MLP neurons of a small language model. Each row is named by its layer, matrix (up: input weights) and neuron, and shows model dimensions 224-351. Each number is 500 + 25 x the weight over its row's rms, rounded and kept within 0 to 999. Numbers have three digits each.
Before each neuron's rows, "fires on" lists the tokens most often at its 100 highest values on Wikipedia text that the model never trained on.

fires on: "om", " hit", " IF", " safety"
L3.up1273:495501468498478497490482482501495506470519525525461499488479482498473507516560496537506491492514513469485499514504462538479483519495486522522467520526495474502505518519466455480504568524481518472494467499493490556437517513538479514472527548535528503467474518518540490536508509500475568487491507532482488561486466493487457438483546533466508541515514513495466483480508511477557496490497

fires on: "-", "2", "ed", "7", "-R", "0"
L10.up301:507467493502477498520556507515543518496511519535492461472528453500503522525516461513503521535489541534455492523515493511483489526447502466447502493497540463518519494525488506500492490496515458477517445465527472491527501510525492492529526497515520512507522468497503490502487512571505519512468562542505513532530491494497494467487530474478463472485513515419486492509550501489499515505510

fires on: "art", " named", " former", " Valent", " hosted"
L3.up226:524539503499520477542493490486485506507478546492489459465501526497522453496512524489494503539468535497499452526493489490490530508502487504525486518469489494530460505516438470497504539520502515530515502497488487532513464441475493513546540504537510524497500495450444461555419502525498516438482505518540535529515504462423476513496506482527478496487533488487457465503521480533500493527483

fires on: "2", "e", "3", "ge", "5"
L3.up424:528511532473495500533471494493528498497496523524463504506477471544524495551509508533483473517511481468483537544491533512516533508535511473514453514486530471483552461468488518511516499526466491478534471451453478495481515528491492492535508465530502509490498518517515482457487472495481497470515514471492605470476472454463515525487489503503487510521485510505542493496509512505502500489502

fires on: " they", " role", "ister", "ae", " actions", " Ts"
L7.up291:488485514481480543522520493506505415498493509488462472479485475488528506464502501508499490517496509462513491480516509474504490491494512463508489479518485425501501492498504505472500501500463500497501486541481533509503471465514507464479466498493478549554579486523509499494540484521434518489534500490518510502457475492497528547508498483487494503506490499495495482500503505485487492468495

fires on: " at", "ing"
L3.up1218:480522519476474464477544503513562531528540491493492493538502472493491535488500500482473499534490512530512503521483487481494475530519523520496490531474503470509465559447522467511460512527478475470492534444467496509497500516490502510531495547486475492518499499532496482494509487506559550461487534479514475508484519514512466498484526539493517500492474488512476480483512493479509502457483

fires on: " to", " and", " had", " in", " have"
L10.up425:491519485527513453501519493440529490518517503514472504527474469543502535516503515472464460473508457534464516493497487471468462526460505468460502513537506464449538539538484478510516501510499485487490488469552488474502482559481479483518474508581495485513515519504506485542461502521526504490450488483440538481522495505482476472514548465544519517462521487443501469489503532490520499516510

fires on: " or", "onic", " power", "ological", " have", " political"
L4.up1309:539492494507520532552525527421509506539542537508557472498504477482515492424483514518510551489509501510478485482522501498513488506472488495479486494521479537468506515496488507487512483524504494551542470449507503554518481486513509487513500450504515479470507470502519468499470501486523537485437467500548544512484530506501503456434471542487526495467456479480500472480534543472491523519484

fires on: " University", "81", "erv", "her", " magazine"
L4.up1232:454503516519441531505527542568495487504498485506505502495449483516448514501467507482495541494476439478489472479520481507524509479490487489500509542475493533521499480517497508517499474494520521546528498455500492526511517557473501472479476498480464514477523539543532510517514501487512505481492496470517528517497485483490524503490493490502466513497488503491459511579515478476490496519446

fires on: "ing", " Bh", " days", " unable", " prior", " hours"
L7.up770:407534508473521509516497476507502466496512483509512476487500497496453481520493484507501486509498538507526490522490507563518498541505445544482498516447438478513504478469458478486504514529495475493498455557505482529471477512550506521529433489511486494517442499486501481512469527523459570539476480487483442459453484528495452526525476525499488506485473490481459493469487511494515496460480

fires on: " ", "s", " of", " |"
L10.up330:469505453529506481493547504497532534479532488521501479510514482574506519514532487532478510491488522548483523489492508535537493541475468476536506500507495460449489520475508514516536502526461525517508516494494526479463474503513493474536530551508483501515509470546552495495464508487517519506476510522537532475479514547464507486458533455479471487503488440474496497497501510504519515484509

fires on: "on", "in", "es", "se", "ach", "en"
L3.up911:473442468487494534521552527513540477510507497516521474502479493565497504492525458542527489525469509502477497515465477517474473486529474504526489529509523512501504487488517484485539494534479475523503481510475482524425507492495437531545512535498483475504487465512519497487509471504515498546537560467429473498517510514497460492484500484490481480484468497462511501518494544500531489480532

fires on: " work", "en", " cl", " land", " fl"
L4.up297:538557520477496552500497535471506516468447513532491493498497476545499492506523478509501501514527491495518487532493494555532497523481512485472507501481545546463466502479439487469510504536479452474487540488501455517529517523517506477492485486456455506477493528510482505503540500468491531538460536494500510511525445491507524517508492466489445484514490484493489463501512502513509510533526

fires on: "e", "a", " a", "'", "an", " This"
L10.up189:503475498470527516516499536532499523506509521496497509497502546505489509491524481508482533511495532489508517497515489490479479470488501487483466508496492475507493482465481479479542492506515496521485508504500550498463530517502493505527486497450495461477516461519486490491479528506434525517471555490540488511477488500501474505477508479519497511492504532498515476509518513499438531462480

fires on: "ru", " party", " family", "burg", "onn", " county"
L4.up746:510548462524485521505540530512504474473514522474503513515481547521476532483465495523493499542555497475520477493477500507499487471485495482474479466510486479499558522476475471430502491484512485469466526493522484453518475497487504471450500479520527466510484498477476465501438503485571571535518512472487476494482485558516519503498493494527487500529497492498509461475530502498502524524537

fires on: ",", " by", " |"
L10.up412:512506511502499525520489524524510461508491455506488501515496484514522465512442513512484526478481454508517504513500506492499530528509506514513508511487488515523471519475440537477512476598468534517521486488497492493492464483463512471489521454494484467542495522489477524452512485536511483488502487475497559501558533511517473529489456457489515485470498524469527503508532520546484493495535

fires on: "0", "1", "2", " of", " May"
L10.up997:508479479451426511495516494512480515494539487511506447515455466477515491452496485509529530510507495498553488475510515458534433554490473498492487523500520487537518553514477491498516478502517509474463500467495526504470494530479535504548504519498452461442488476522485518512471499534515501496476547471536490491506496473460527513481523512472498531481503542518513493524498529481497488509520

fires on: "N", "onn", " El", "ent", " family", "idd"
L4.up535:516529503480529503447488498495498464550517530507458477458482512543472517477479491506491470513511528517493496516525504530548503513491504519500525545492508484424506503496555559481501472492477524499440539499520541495513483562485496521451520492479503494528496486503461526520528494428504516540479506481526537511526522488462493489483493517494511511508554517450518480542544487424521446492500

fires on: ":", ",", " ", " V", " |", " DVD"
L10.up678:515520490481505497499524479496541493482571503483485453530502511520513506519478506536482476488491494504504495510510489520550550483513475521533465533495443500468471456496500505480485489550464552536515523468452472494468499474477500512491515513543453513520503502509523495522483497518538456510493496499514500462489476510514473511523497519512512486453483485476524502501532514526517506484491

fires on: "aw", "k", "te", "onn", "ons", " family"
L4.up1102:505514465508526495525453491473506478466500526526493499520518489521506526479556505522502539485493526484518483530544505503479487456501531549511502480521473477519545521456465462521493489538490464465459473491494537510501471486503493509459533494504499488514479520513518461503454494497498517496490530497465502508498535496478514504543485481536479500497519498525463490484523529491516517511530

fires on: " was", "189", " also", "178"
L10.up698:531487483539538508517504524476504459529516493470508493461520510530544486525454493470500491527469474574552479501557452485508475473489509553491468520519491498481460475490511508499489499521534500477445500536510522488478529492482549521521494492489474486495482553472516455548465509509533535465509477468452510526511480471494510529520495480506483524530494517483482501554517504503553463508517

fires on: "ou", "aw", " As", "we", "*", " reference"
L4.up176:477518504494488503459476510515502487456487516487486523538521506515425509439515512481507444501468463517502516514526490525501503521533524481520501488499508491538530498538514528508511477508546485509534517479484510505482455492528492496549448499458538522478494500448435477541541493502530480553456506510490492482505507483487485478452473481532500475482495489468500447467469495500479547482513

fires on: " named", "st", " Pant", " country", " board", " List"
L3.up455:484537511512518486483476522459521512514507557513445512477488456520476537516491516506491488528490471490494505473529430510522494489518531531467525487470471534496456522468513482450499479515486511504508541514521516521500494519524492535519493490478463536507487510536512512520506511516500538485494488496460471484514524536459479484493504482462481534460489484473487527450484513463507473531492

fires on: "0", "4", "2", "5", "3", "6"
L10.up1105:486484480486530549493524537496494522511457504516517491477520505459475518477540489525505528536515510492497503492481449476475481519456510535503493534517485513489476548502497463477529510495499460499496459488545461535514519480469558476516502465516450467450476458519497495510484486485490496514544504495492498468497492511472496491521489516516505503499575489507491517441482540513527429484505

fires on: ",", " and", " |", "st"
L10.up554:493445510533490450491523523458498488575542525508453483462517513567520541494483503475470519452526459547477481490527465458523496490482484483526502541484493507508514450485479503475522512472504518495490512491513500459481441521505526463566515447510500521503513555476499479477470490530494491480496511464484530500530496466522495535484512476494529526474510553481482475491493500513507476503526

fires on: ",", "1", " and", " or", "St", "-B"
L10.up548:471486507505490547470500480493475547494520556473513473484530508506474543499461499471499543453514529472457470486474479479487557504474490499486480533485486542499513510490467523484511481548473534504517482509536473482479489506519476497484474449514503487485533447525506521519487485495504524510477499490495462517504457531476492508528510476487477519473509472458550502469515474495518512453517

fires on: "'s", " in", " his", " by", "'"
L10.up948:449523493531495511492470481496482535480502500496516486508465441493494496533522536446495501470508496482450492501484487484487486479520520493459497488543466414465465478503481553472479473493522520551495515467510491533518464504484527509485484528513493490463523514560488488480457486498525522508527509503518483508480525514494506478487487500495547501468533512478498488515501444498517493475466

fires on: ",", " to", " and", " by", " was", " first"
L10.up1251:450517543544470491469486521473560518539537511499487461508503524516551463525512496494463460503523490492526482538521482527575546488507530487520504509535501512496519516519497540495538466538482525515508507473530485481491500513482511489556499465468478452519545508454514525496487494595488512518466530511489500504501528506511495476533532487494495513430474514459509508480499521513504503481482

fires on: "on", "ie", "ach", " w", "ol", " out"
L3.up140:459499463482480486529509492461559498469514494499446483516513520492502511503494498567529512473502540496497506518502493491486543475518522513516484503462516466458485498494529485497565519537476432521519536535513503515459521438532473516473487554526478487472519504473530471521494464471495500542462511543510504522485477538495522443492497488534484460516466511497503507482503525497520457466517

fires on: "aw", " He", " We", "ö", " As", "onic"
L4.up903:462504478501455505497516468459515469499522566544485504489490507501470529491505525527517493541538492492480485512515492500512537524536453527501523483502488511473518480498451503525518507490515450504520501494517502469494491511499492484540517454474520476473511547456512463510531491518474511537487505503523534459485518468539502527495483480490536495519476487474514513442462509505485544488527

fires on: "_{", "ai", " more", " blues"
L3.up755:464511501511501547449492481497498531493520527489510489554519475490503488525510506485511428499482482523495504476512516506551484510472500454485509491547499512457519482502508502470504482508560490437487465447498506598463506476508495568495558505478525466523511488528510485509525506538529475532533511520520512482473488513489501528511490487500521500507474508485446493491470517467501521509488

fires on: " st", " left", " positive", " right", " Expl", " bank"
L4.up949:531505483501557547461487479501499467477430535484498494513506480523496551442484444490494479463532499492533519467440485482494508506459492526505503493494490475447504514479525500471500488506525485485476492468505440509494507506491503490493518466460537485484452510502493512449529507523517498512481466503474502492509507471485496492543511514469496530460546479490499453539449502510476496495476

fires on: " there", " There", " time", " two", " saw", " qu"
L4.up16:513494484464543495496533534464493514448487502514493506467540459497497522505474500499495520520486482469512487545475483505472460513481516492506516502491530514508488484527497506511506501504486540443520450499490484465461506502470503510535473487485526506503444473458495516469471509501530467536535437512475482505524498537438450524479509479509452479465471463507498534508470543491509537497486

fires on: " family", " group", "te", "onn", " land", "age"
L4.up594:530498511475534440488524512523502543526496507472471426476541515542519539511512488516497487499500503508478473482520517517527460493467432459526509502453500518436512498512441541458500488486465570443467494539467476460496488578463498546539505473484442476501536494500478430524539498520536544501446535497445523512513513470478495500491535470494497449509493497491467504487504523476524481486497

fires on: " as", "de", " who", "zen", "eg", " between"
L7.up1022:489527475508453526532506529513533508513489493523468461495475489508439490462482526520496507461434495527525491484501459519504495478497543511509480538568453446491486524486493539462519476485513474518504472481505499505465502514556515507539494479503478516501467527533502501525502504538472562447540498492516488456498474505485527475519523464502497496494440503508465479504518523481509462505520

fires on: " four", " two", " qu", " three", " Ram", " mod"
L4.up640:503471480479545443563496487514500511485503474534471553484499528504543524502540492498490524510501513445524490469508495499559469498524506505516458521479491527461488455497466493480503502524523467469506446484475532486457471492459504513490482502540527491492535480526478488491551502484512470541516515468493525480524488508464460525503499520468491483516456498483482509504514541466494540484440

fires on: " as", "ver", " Career"
L7.up358:509471498474496480523481464504532489511520519535440485507524499508508475511482522506495511484440508495503491489501488497524492497510509567506494511480501463495531492489524501486506492541518466514481461504524478502483475557552504501507520536510489512524524499540515487522462490513443594517465550546516506494496443493473454484505508489509487474505454500519474488585504501506523504453516

fires on: ",", " Kenya"
L10.up53:428519477467521526482468513526529508486538509499513500508465474459485501534490519467494528458490485534509442480501463508527513530511515496520434557506515464500474493482472511513492520495560519502470459469512497592491487482501498553467552514529484491481517510532498464529479541492498467501496493532501509505491478464510498486484526482465522495471489476480487477544483502480544477526530

fires on: "1", "0", "2", " in", " also"
L10.up200:472511508531520499491498516527512474513505484525488507488551484487506490490495505486502467517463519565494484483512551482504508571519535494508464543474496499519490509456443514483522531491509468500482502538496515513527536558496541509510488526521482525525507519502476508495475462480519497505477527517495496534490498512481499516454530541453474526516509509437498466537535495505510499463512

fires on: "4", "2", "5", "3"
L3.up922:572503475479492502505508498504531482491471522478516514480498498526464476539477539527511503469483460509504523536488495504491497498549507483512475540514499514505508499493527480500547519531470521475536508450507521496460461541479447520528535476497502471469476536488541492459510446499505498490531489506466493451489523486484493510509515508475505478508506516457519552473509498499511469505503

fires on: "aw", "onic", "Th", " reference", " during"
L4.up1235:525537514455496490484506512497506521501527523514507517492459515524494486503484549492497561568524488505510517485533507522532488540484536529473511516537492479483481484484518505506506492582524486490503525520511485473498478538473495509530476527487490493498540531475462470483477491495522507550511526478489560465536486512519487506496475475494538492476485504473487486518463524461506523520546

fires on: "==", " f", "ort", " blues", " additional", " need"
L3.up868:461517518480549505494488478567503530488481472502536518500521467469500482532508525496517488493475485527501504509468522497514490503505501510456538503471478534456460492478535537524499483499532486532521532514491525528494528508484503527518491475511527523558503428508519487476540504546513455483521532522525490491484481513466485485502492492508494527488477480498471478504517512502509509468558

fires on: " ", " was", "echn"
L10.up1489:485474512462523514487515507498530468552527507524497533465523479546479539474488482512480457507508550538508452497533439473544506497501536533488440531474482538454509519470478458490561511467560509509489460564475464501491531530485507495475509518496441485481503488480501487525477506486521538487468468487458541555495474559531535500505491478489479556523519491494489531548513498484535521554500

fires on: " out", "com", " develop", "vest", " Sy", "*"
L4.up1357:536461463507520488531491455455500466546538426463540505477497533517477495487509512541511503528487523549504515486504502484569528563454490557511503518464565538512495505458516534535499532511554480489460488539566504485489511456525498493514547491495464493507518537498484461472525492525448472517488503494539461499529526475467543492512508535468541476491491505527463502477468473492476476476549

fires on: " land", "per", " group", " bridge", " program"
L4.up775:461492544519517476448494515456500485560527475493485469470524518481585497494482493501504482546511508501498539522494483524544541536486465441503495496448500487466507514496492516504500505471529522494469468503471467465528505501480500501479485479497509517478470520480466477530486508524487524507503481485468494532493508487505451477505491480483524487514496500439486470498530492503498484517474

fires on: "ial", " land", "ele", "aw", "ul", "ou"
L4.up547:472503512549502493546482542497506510448512518489483448499504479513460513494480489477491464521454447487491514447511489528464479460519475461556499523493481510515486532540528529508505505512473506505505487466478490570522518483485486504503493517482498531478521535437497488524462497489510511503458463506513532494538512470508485492478448480540499496475435538486453473511476456491490556498552

fires on: " +", " left", "osp", " need", " st"
L4.up1329:462539461440527534508514491465495445481498498508508519533564485557487527505463490494501461485507514479524501495509489507518509518501526548521502529470531515491472478484519476493503503472526500414470471479495549547537522525482502475529536497518505493529448517471509528507506509502514487509558465530464476479508500444482520487491495511523454483468492510489501484508492572537480480502474

fires on: ",", " in", " of"
L10.up208:429547525507465457494468519502525506511497512545489487501513454475551485500479499501476486476502505532516483512517546504517514492474495469539475554491482480527459500462496464504497506517506515468538557528529507514523496510525512511478534517499484510490513465508505453483489535505464469527472496511489498561516477470516525514486530491515490495517479476495497483584511514466486532487539

fires on: ",", "th", "s", "ers", "ots"
L10.up1358:511492513471494488509452517450504463493503506515500477428501492504490503513543489502527490514500487492533517476514465515497524496504454488529499515498516536497480481469519524505539502499489501538464536483539508505465493411551482486467557487503523521474504531492514522444506530476504507473431435509486513507494499516514516539493478459489483528468521477503498515492492531499520491506494

fires on: "2", "4", "5", "3", "ones"
L4.up492:519458489486485470459522495527531492513529558489479535519461509474486462517533488520531507508506432506520496515505457505456514524471501514486509496481502479507481479495495454458527488512476503495503481532498544519439481507463460474509536472477466536479523526454515471496474477451486520454503521444466543472492501487472498466535522498517486511523468495485546498476473514507523503525509

fires on: "ation", "°E", " land", " construction", " an", "°W"
L3.up1322:475493511497515490555520547527497476529465523503557511561515510512477506511518471486504496486473499460492497487535473485554480514528514387467510503486512464533497541501497453485503516514546499503544492536486470480505510514492498514492514505506475499474497537484485491488498495507495516468491508477532444516519550490507504496473507504535490448529505475530511463484511509518501490475499

fires on: "_{", " Francisco", " blues", " Exchange", " individual"
L3.up1402:497432512525522516502501478500493490482503478477522498538500502507516488540475534479499513527525509511492516479473493494474494485488491472463553486459457521495476467516490535494497520528546497517525509477505490491511469512449494522501534521498503535539488509528452507522546500564533453498531512460572527434470482457460489526520505514515509484498480507492484487475479511522505478510507

fires on: "os", " We", " Other", "aw", " English"
L4.up1106:524550485450512539540540477491505522527492539538481501557480486434512490478523535499511488508525540498500500538534489486455489460511521503503526504500494486456515510513535477468508482484492483451496499503493480484510502480538495476557465485505541509477507514534529480493468499458462455494427521512517505458483507477521502503461502523453549503466476456501499461483480496457476521514509

fires on: "k", "-d", "onic", "aw", " City"
L4.up343:527473505514511527537496509476514520506510506475471497532470521552486510495521543511502532506499479504512535454512494505575488513484521497502527531557481505483487499517493447501509460553492489487484555471497493504527481478479501517490517544522496451481473491546517487478478484519548517479496429486522499453503517473516466485486507484500503515500493495498494556541504487479514503511507

fires on: " time", " rom", "ences", "ership", " average", " League"
L7.up51:459531502502534467492487493496500519501524522512504480455469517472495451532494504514518537505512541513468528520531513504533505501504525487565504491520509467491473482505526522494499462494496517486532481463504518489530491522524485487479540517484469541539453493479491509508483531500455464463527501493499461510486529536493531508475499514527533485506463444497522489471467469512515483560501

fires on: " \"", " a", ")\n", "'s", " the", " A"
L10.up328:527485527489471503505509525527497485539491516476463499506513527479486503528516471535527544504516486543527472516526446499505548551463476491495537514518498498519518475550528493486515487542483464510475497505539475469486485510457528517506500470520472467518478473483556550522509537490496511490506489517517490493515488481513491487532500534492468493474502566470526508489525517496516468490540

fires on: "–", " as", ".", "oma", " ", "ella"
L10.up1533:505507521439500498482553479537535526477497504518513502509495510486455456504530525505515534448499475517509475503520446465500528514476500537496478484508487487504534515526534505495501512495498495460514497492514533501514534477497549499490503477485454529490524515579522482478483493524530500527455512504480534507493486522482489519509478507467511495524509516495528533520525523490537495474535

fires on: " from", "===", " —", "194", " \""
L7.up1417:477524496485475468571477505504520490505558550538482457478503475486467493509507490509495470502537491543498491507534512523522491515490496476524492526508509508523477535444482509493470469542510491514485524506489491482498507483511477421552516539491507484493510505502491497511478509443483518435481493509513476484504468497457517480533542496513483517479460492500476512538477532463487485494486

fires on: "k", " dec", " fl", "tt"
L4.up565:447496504471557529499521489459503493487434517541495502490520494513466537533480463513498503484508475520481456513495498486530507542515467512470490534544554481509545503503526471508506471513505525500477487499511485545466490528526499498511511465488508526500481559476493479508551493503481516513434504496557471527488510500524529497479456484489504513502485468495509533496534460552489480456479

fires on: "en", " land", " City", "ile", "zen", "ild"
L4.up192:508468522497519534484489475521506497476520487548489488474520507518482524474485537489500506483464519524489500568499510461512475474539524483488492472487509490470485479486511492525520546463530486486495501530485482510492463584508501565527479533508525484504522482519442534490512493534484462465485482484527462497465546497499513543514490521493505470507519518482503556516523478483496426494499

fires on: " President", " develop", " president", " successful", "ash", " will"
L3.up893:512487512526485527481488505499515518495492446503437514521501520483519442521489495501502477509467495496547514510500515537489537503479527545472481501485485477503491566525499484449515503499516521523486501548485460488487488501507512535551539514520500486471458515530534504547515504491510507512469475508511479530543483502463507516491531501457473484520515490512482527456507465478471473510502

fires on: "K", " saw", "erv", " magazine", "81", "B"
L4.up581:494508511470494551448517477498499528514538545529456475518495472495432524461491488481486557518489460480541494436531481463500493474495496502492484501502484509496515505490435510463506462524480542494502478460496553503530464506512497507528475513555493484524529483526522530563515504487467503518521526528534501531473466499478524483464522512527490499501493500529481486553484457505469527519502

fires on: "ing", "ü", " director", " neuro", "uring", "oud"
L7.up965:503530497483489538523505503500518509521521469502494511477479463519454504528490491507522508516555514522519499502474513493509480500559510516569481547484479485515528491515496507539497478488447462475509486479507568515468491519519507478511511536517462480546501494497530490513441514514471555477510459492512461514525484537480486496506535514507460502488464505522453502486549481488513505508506

fires on: " its", " census", " land"
L3.up531:538551494495504470522458519522504457505482554510526501508489447510511456500522542492485454511452493492469481516510512478508498514547469473530480471464502494472475459489548441461512558501484522506481480579512455506502453488503494486470517515524508479486485519494478497490454501498523509472555483456528470518545516495524491485522509513533484472499542485493435510472516517525530462505460

fires on: " and", "1", "–", "6", "8", "th"
L10.up880:457502489462531521532523480479523502518493574513544529498527471490452459534486487510470499508501543441510463502499491482524482530518471507483464487472523503495521473436459480500484500572488528520505473520527525501484489535516507480506479488517490515540516464520459481525518501516491523517492456512488484436517484512510490455502523504511482515488523503460502516503502539480545536508484

fires on: " of", "5", "0", "3", "2", "4"
L10.up42:479459531505460510529483516519457515469515487490542481513462464457494472527497520458500545469504504490515468493508509492521456522495482471477480462477493442488526495511498519516486460509516485492474485483512494494482486487540536474462474529495521523456496474547452487525475498564478483522502530528494482512538498521457492509531483516433487471544513552490472509527548508476506504493497

fires on: "-", "|", "s"
L10.up35:479527488491501513480478486502526504523555506500501474473455449543477465495506507514488507480424486486483534505517473430506460499491464524511495477443500488511504493504538503505543515536500491551453504503548483525499533474541490507478535489479513501462537497517485508505480491516458475514481480525561536485480511474512517473514549513489499532459531496463513501503482549500488456514494

fires on: " place", "ort", " land", " private"
L3.up703:522472481508466531492494536499510448496423581498475485483541486455500437488493488523487479503458503468484489503508448473532502482486483488535492478510499469428484490517514485468521495537505500488503539533504478501523492523520498500507466549518478480486492505536498518487468511486499475459526547517491519494465499503492458497465485455493510455534513506510471473503511512512507517460500

fires on: "=", " same", " top", " based", " Top", " explo"
L4.up1521:555469512525522444520538496539501493534542489508481503507504474502521513440513482488493511495500515529518515540524506577536519484497543568518500506533473505507491494505502481492500505521538488524524514481538481477508479527529500552506482532473485500452529491527506541440464501544561507509466498482529524509536470463526514482512505476468490546448519500442444455472527499485498545499515

fires on: "–", " of", " as", "-", "ele"
L10.up432:476541531473484494499496493518525475507506517514501531468487470453489504550521497475502556494513497542505518489497451458474491548530499532454492503440477491538558549531499519476523428514529553491458502509507532495562528457480557525473495505491467531534511513528479509468450490500488489497510510571494494524504496522454517477513464501487521490493506484495536511505468490508563504458498

fires on: " same", " full", " Hong", "2", " explo"
L4.up189:509527506481513516503483507487497530528476502505532517542505494493516468449524522492492489503457478492497481497459502503536515506506499517488497503460496498480497494485490458483498500493503485529484493486510519492496430576496499553484521518510453473490525503510516501518484497492493505508434543466515528495537504501524496466547486519481499505466555464509471498518537470491547524475538

fires on: " him", "ore", " More", " education", " this", " professional"
L3.up1337:544531500495510498498484476470490538464529476520446482521477543485472528521503548486484521499516516476523506511498484466476501524491484495508496536498481514515490539500493465515481487532490453510507466527524489514530531522503503524486446485491458510505501503498560538515474516500519536503462506520493508547538489491460508504520504510464489540551461501491521468526512552493511492513461

fires on: " was", " is", " to"
L10.up1429:496525552528531491512483484470490488532524524486507522535516528490528513510542493494464480518454460528494526516557507471519505520456502480520491497465469448493489450457498500446485486519556470513464515457532509466490502491466500488489532488556556481512506502467519518520530493528456492507527533487533479522528517532487512512490539468537506514536479530453512537526506467489496500461505

fires on: " work", "te", " Press", " land", " Great", "ades"
L4.up150:471558509505484546493485545488500463478486531475515483498520492500487551493492503526498496501531478520456494503539512486496453499496507484472537495449554494527492504529500486497504508511449500469479514496492496490478524470512500457493505499488482526526446511540533478483506502475480490495476522477580433513511472507483513472461525518506472492499475522517471483527482521528505551489558

fires on: " to"
L10.up734:511567524498491473507487507475505441510497517489456512456469522539501524493535515490479486469492485533499468538533462468532497504451508491503509498531506486476504485493488486459495472511497495489478484465542491450451488490496513494492510473514462475512491528550512523535428501527511494526459496553542495519492486516493507486490508511491532558502488545456514501486507506462504480503540

fires on: "–", "th", "8", "-", "9", "nd"
L10.up922:481528497436465513560481487470490484518501532503484501515474496506421494470538521506508495517524476486486494453529492490558496500531438457531491470487543478479501450511482510463494509509500530504508464475517511547520529480484530496502453469474482485469487499500488465484504509510467486548514450477490498441489540506478526472521530514484516521467468481435534501526471562473536525500507

fires on: ",", " ", "2"
L10.up1024:490517515518502481487477431501514500462508484505535477489533527518489505494491519545526505467454462469476504493516458535537544520487495514503444523480498502445482528500511482531485561524539478484511505452509488582483488473520517509540532489497455498511511494509504462517499500478491506523474491517512493470490478475456475498541487521529480510487507501502488479508473482477538498467521

fires on: "s", " of", "–", " \"", "1", "0"
L10.up977:523476507504490484484500498518527536487471515482431499485492518491504445485528476462499480546518505515494500512494464480493520488472502443427441534502505504519463518526518514470527517420534450467532466522553543521489488511525488478503529467513454503499468479496467524542469521533479503471481516509494510517539508508455483494516549472509540467505476507517516527479512547470511455535516

fires on: " first", " condemn", " anti", " rights", " fighting"
L7.up557:496516511490510494513496479528493489501505556507474480524492492484483552481491541526485444476499477465463500515517493435528511521418494489514482499488553480491509479453530532542521486511479544514536532490501570490499506464460516506501501494506481550484488438505484492525495492481549494503497497500505533489462515484499523499474505482510486503477503473491476487449502523498489476559519

fires on: " of", "\n", " |", " ", "I"
L10.up540:510498499504492494497483498515552526533532460507481503443522542505439511496508483493520545535466525507486487510515478510560532497486530528508498509510438461522498498479538498498492493499533538455506446503520496499482532494518483513491524472549497498492532487508500479476515479512542475498493486502489539512499470474516511489527518474492563484458531484491506512527544515488535500529511